From a checkpoint of a small transformer trained on Wikipedia: 22.4M parameters, a variant of Muon for these matrices.
MLP neurons of a small language model. Each row is named by its layer, matrix (down: output weights) and neuron, and shows model dimensions 32-127. Each number is 128 + 24 x the weight over its row's rms, rounded and kept within 0 to 255. Numbers have three digits each.
Before each neuron's rows is what it responds to, as a language model described it from the Wikipedia text at the highest values.

Description: Person role nouns
L6.down1142:140110155130089090116149155114156086145127113140095089117141099161103114160131158133110141105148167123137115097111099143130158105137163138126109102149132135115149134147116118141147102131152129109153163127093153125091126156084109139147113114137093144085139138098134115110171132152089130111

Description: Early word-piece fragments
L8.down55:094105077132154088103104132156137116161157120145158138121104126124146135159156158106150137126111125116125125147110149085145096147140161128162154127109105105114159118120144121099119113155125093150131129157148159151106100061170141105133168152160118150131078132111110116155174111156099070156

Description: Sports terms and B-word pieces
L3.down531:109108132126124158129112119115106136126171192112150152150120142132143126162104106169129136073128104137112086138127115115139107093135152124083161135116105124093112154156156148166141124140118097128100093101140130156157119111099078156117155105147111081118143144144140117149130080107118127127

Description: Past participles before complements
L8.down655:119115138139140112171156158145126103134137130161112105138118110131170149103097152127103117149089075105146122176130106099165111107107129154109124137152136162130109132149148135122157115099081137152146138106106136129121104126140116148108120144145066135143123123143127101133160081156110134097

Description: Verb endings before prepositions
L6.down842:108095096114105114111105133184142168170147121142144120079121164150108116138123155127115147141133084118124116147127118119126101128104164123168162122138159143102150172137106146122139130118138143144155172153132110100113115128090102126137166143122082137152145104092130139135148128155154107133

Description: Word-continuation fragments
L3.down464:177127149186148133170099168105108099145179125138135120100106111112132132110128133137138174134133104117109130141094109103167162131171163142118121154167120147128117152170136127064161121127125142082121149079110107138129124106092111095137149109136144127084120114116141127123096144129109129057

Description: Place-name completions
L6.down846:097135124143121111125156104105128135107154121123187145087093131178120103136130133148125141175157125153152155144151111104124097114180128124143139156107094108170127121154139184100092149104104103147108123137163094113132097152181120095109125172114144177132166123133133151093111109147146161104

Description: Modifier endings before nouns
L8.down717:149148133115150111118103073139138125105097116197131111064131137127155107136097087137102131085138143091098135134103156201147119132078115133168127124114125108134110117129173143080103141117154162125159127152101120118134128125116155124152137112069182108131130124114119131108107098113101111114

Description: Sports results tables
L8.down302:122141068130129158146101132126156115131152128118152161117100081092164141101119113143149145162156129157146124132087103083150148111122103132154150138095090150155152143112117141107125123113169131154141161138088130094131135121124131098114139135117064118173160190108117143152131154184139132148

Description: Place-name word endings
L8.down202:156181107106162129177092158087166131085110132119113138106182139097117149134160135117119162103133140097138169147172148110101139129133135116093125168101114135113097094121097143157156099115152135154121109130132141090132134154106101116089114095125155123105125163138158059138148110113143147162

Description: Named event or period
L6.down22:138132147175145109093137125136145090165110074120139121068121177149139149118093098075104138137154118118130164127123139131115135161153138078140118149114182118114127169129180136113135111151101112162141159097150118124073082165152089114118129146136133107136118121134108089127078122099126139128

Description: Predictable phrase-final word endings
L8.down16:146135158124138101154142165065148117093157111103142117108120106113126133128118118136103120133117190174129123115165128140148133107124089168161142161146154122145105136123178134155128114101119122188109140196114115147096110102113108112136142107148126150182082103142111162161127100169149133136

Description: Region-name qualifiers and fragments
L8.down736:143145127127140141157130157105177108124165128134092092104136168094108131130131104119144152165092121144119097133098182124133145127149142133124114113119142194131160117171131140108177119122182132095137122130089137147150129083148108057148179178160118101148126118118121117136135121157142116131

Description: Ends of place names and years
L8.down412:133147156111127126123090140136121118102117098069165121158123154182140142110154126135133130140173169136128092128135131113141125114150130121163099139113109138139100132137198107150124122147126077169149113130112149128140141118161107103102133087092092120127133148112124087127132105123105094099

Description: Surname-start word pieces
L6.down1008:145137066164127168175118128135139138136135132096126129106129087119145158125094138108175177165103120124129120117164088148117084094118095115144089134054133097084150149129134105124134106133092109121112083142149134118138118138133128146127114126178144114109158126114144104103092139109135111101

Description: Adjective-completing suffixes
L6.down727:099108121145126136143123141114122143131127104112167106115152162168120115138104136144101131137095097115117121142124142133156132112150100153115097096105162126122122143134127105123116158095138133148117163130134105166133141116153123170129136139158122150157137071098130134107104126105121135100

Description: Country names and years
L6.down271:130143151139142156130104150120116077117154143126172101098148148134105131127144076166150129158136126144115094126128109120106186106150099171149111140088128135135064132140138126084129142129136118138137072094134117134118143123122118120097172187081104146122125154119124113093092134167098153120

Description: Plural noun endings
L6.down655:155112139174115107152128120134145141159107151113079109129106156135118105149075116127151121118137125081155133115129148128121115151171147104076136129151165133130129118084114149123114062101156073126134174104095131122156146121129142124127158108121118142173139123136118132107131112162144108125

Description: Romance name particle "de"
L6.down792:104091143151132129162138168139112118124134151117129151113101103088121147110139129140189111171088106133133093133095158131098123094108103139157100123125169117123122146117091151106132104110121147129164120108108119148144119090125137132138165133155136120140109135141126163107112165086142128132

Description: Mid-number separators
L3.down548:103158138155108115140135126122145157147117126099125104118125144125143125098129144134140121175098138133099146122122149117141117147175133132118153161136116119166151124169131118126130139200172134082088123130109114132143135142089145138112128118111172141077090119166123120110100161139144142123

Description: Year digits after leading 1
L3.down272:144144115143126119153117135153108124161124133140148121144142154161083144134079124164124125158136101141108115143123136129124158109162123064123068142142131129139149139134131101123176103119135142154146186126145118109102138126120111165112119106169121115132063122083128092127114123162122135133

Description: Word-initial F fragments
L6.down1084:178104137122140160136137175115142149140109180156109142181141154190138100089135150089117122092083193140139145152136107124140106167140147116124111115084179101106163123143130131133127123118152142152085137135145173158127130164105144113164138160131134128125152116125110143126104124117149115101

Description: Mid-word suffix pieces
L3.down73:138082130144112131151178164113121125178130182141138101142140150154139146121131142107117113088136133157149096149171061098133125144142122129094123119158087133095098111118113146111096135151093098134133157146134166116113088123110132103171123108127105114102176094084101137102157088117089089114

Description: Surname start fragments
L8.down1115:135142115144160124143151167078141148127120103120093109071131098085137117120106136177096150109147162148113130130138149140099143104152101143119073158133166125119129092160124125174170126085136117099121138134111120092123144090140117149148100133112147093077113095136152160164105125138133110174

Description: Early word-piece fragments
L3.down154:142114107147148127178090120075120126130150128125136141143125127097158121088100082139092123115170117182138093154124104157143143135129126099118107121095107134115141107132127117097147103136067066142126143135148120153103132092090124159137098124112116152168159162124132141164105163138104129149

Description: Second subword after initial letter
L3.down1104:137124096141152170118107118135089141109130131102129140071151120127119139123162137120129162129088109105160158137095112142178088105090101088146151187150100074095160153144168144128100132136126181128169116148169173119109124156122105158127143145118099152092117085107143142117138094145122115150

Description: Roles and titles in biographies
L8.down37:107109081094136138092097124130104092137108113131167131166124096148139132103123149120142141123126125100125087104085108175095143115115178123110162117154142113141152179113123145127141162158080114114105148117150157132142143140144141144118127154152097159110121106134152116153140109149136108136

Description: Word-initial fragment tokens
L8.down101:134130141145171108112091120113102094127137096144143133110124114149116101148142120133105118132127120124170122174139137109105135134103119148130118172136109100122108135109183156144119139155134103164147123136136130134127114126139143110127149111131150137084114147140099117071132122147124147165

Description: Mid-word subword fragments
L3.down689:101170137146130098171091122128136150123161124156099119110157106138105151127150153087153161135101105140110117112116160103143151119136137151090114134097144112119170098126115125166113091097171132124134157136097101089130120131143145125131129106121127181127097114152181094195091100128133099085

Description: Dates and proper-name pieces
L6.down920:080071136148119094128139147123107119093161133142141148125118127107153137156128115163121135128145104105158123165161130147114109108117123132061120138169080112105150068101098115147109124101166157182111152115107119121148142090164115113144114107142095109109114177105097112097105132113134164112

Description: Early word-internal fragments
L3.down12:128134097150136158134093116144122153149128172146166131123153138147092138110136068123103131117102138129117125201112135143109122132116127147110132143168141159133121147149115075145117102146173174100157159097117160108150114106136090130135118125147107133117191198142133130134140109131053128076

Description: Word-completing final pieces
L3.down32:152121119144143127123119081141132132139124151137151139106087183155109131126119113129121142149152092157135143143175157165139137114146132124111131190116085133132150130099122155116113116114098104168101131125145148150131157114141107121124145112135116133110113096134161110156115163095106122128

Description: Historical dates and centuries
L8.down1080:152173153107146101115109129157096133149149122141123140121131094127136125140137155099116114147141145128149124114145149130126145148112141109102150099114131081147098096113116168158099090150128144094146126098132133115151163109124164138096123163081086137128143099105152145140103091096119096119

Description: Word-final plural suffixes
L6.down1139:146119119156138108076136118149114100133119128122123177160134148112089109148131165110155159110116154124118119165141106150124129112108151098123106146056114141129113151156166127150135146153076081141136144110127113106092117132122150151106136180096128117139116117154137131133114105111099134113

Description: Word-completing place suffixes
L3.down661:128112119126117142147136153107140140133112102098150108128113163133170107123142145165103123095145155097141141125139126087140122145167134142135133143149095133090133118170153158093131145106113066117131130130139119145150139156124105107101140129124145163099171121105108153138113093139154139158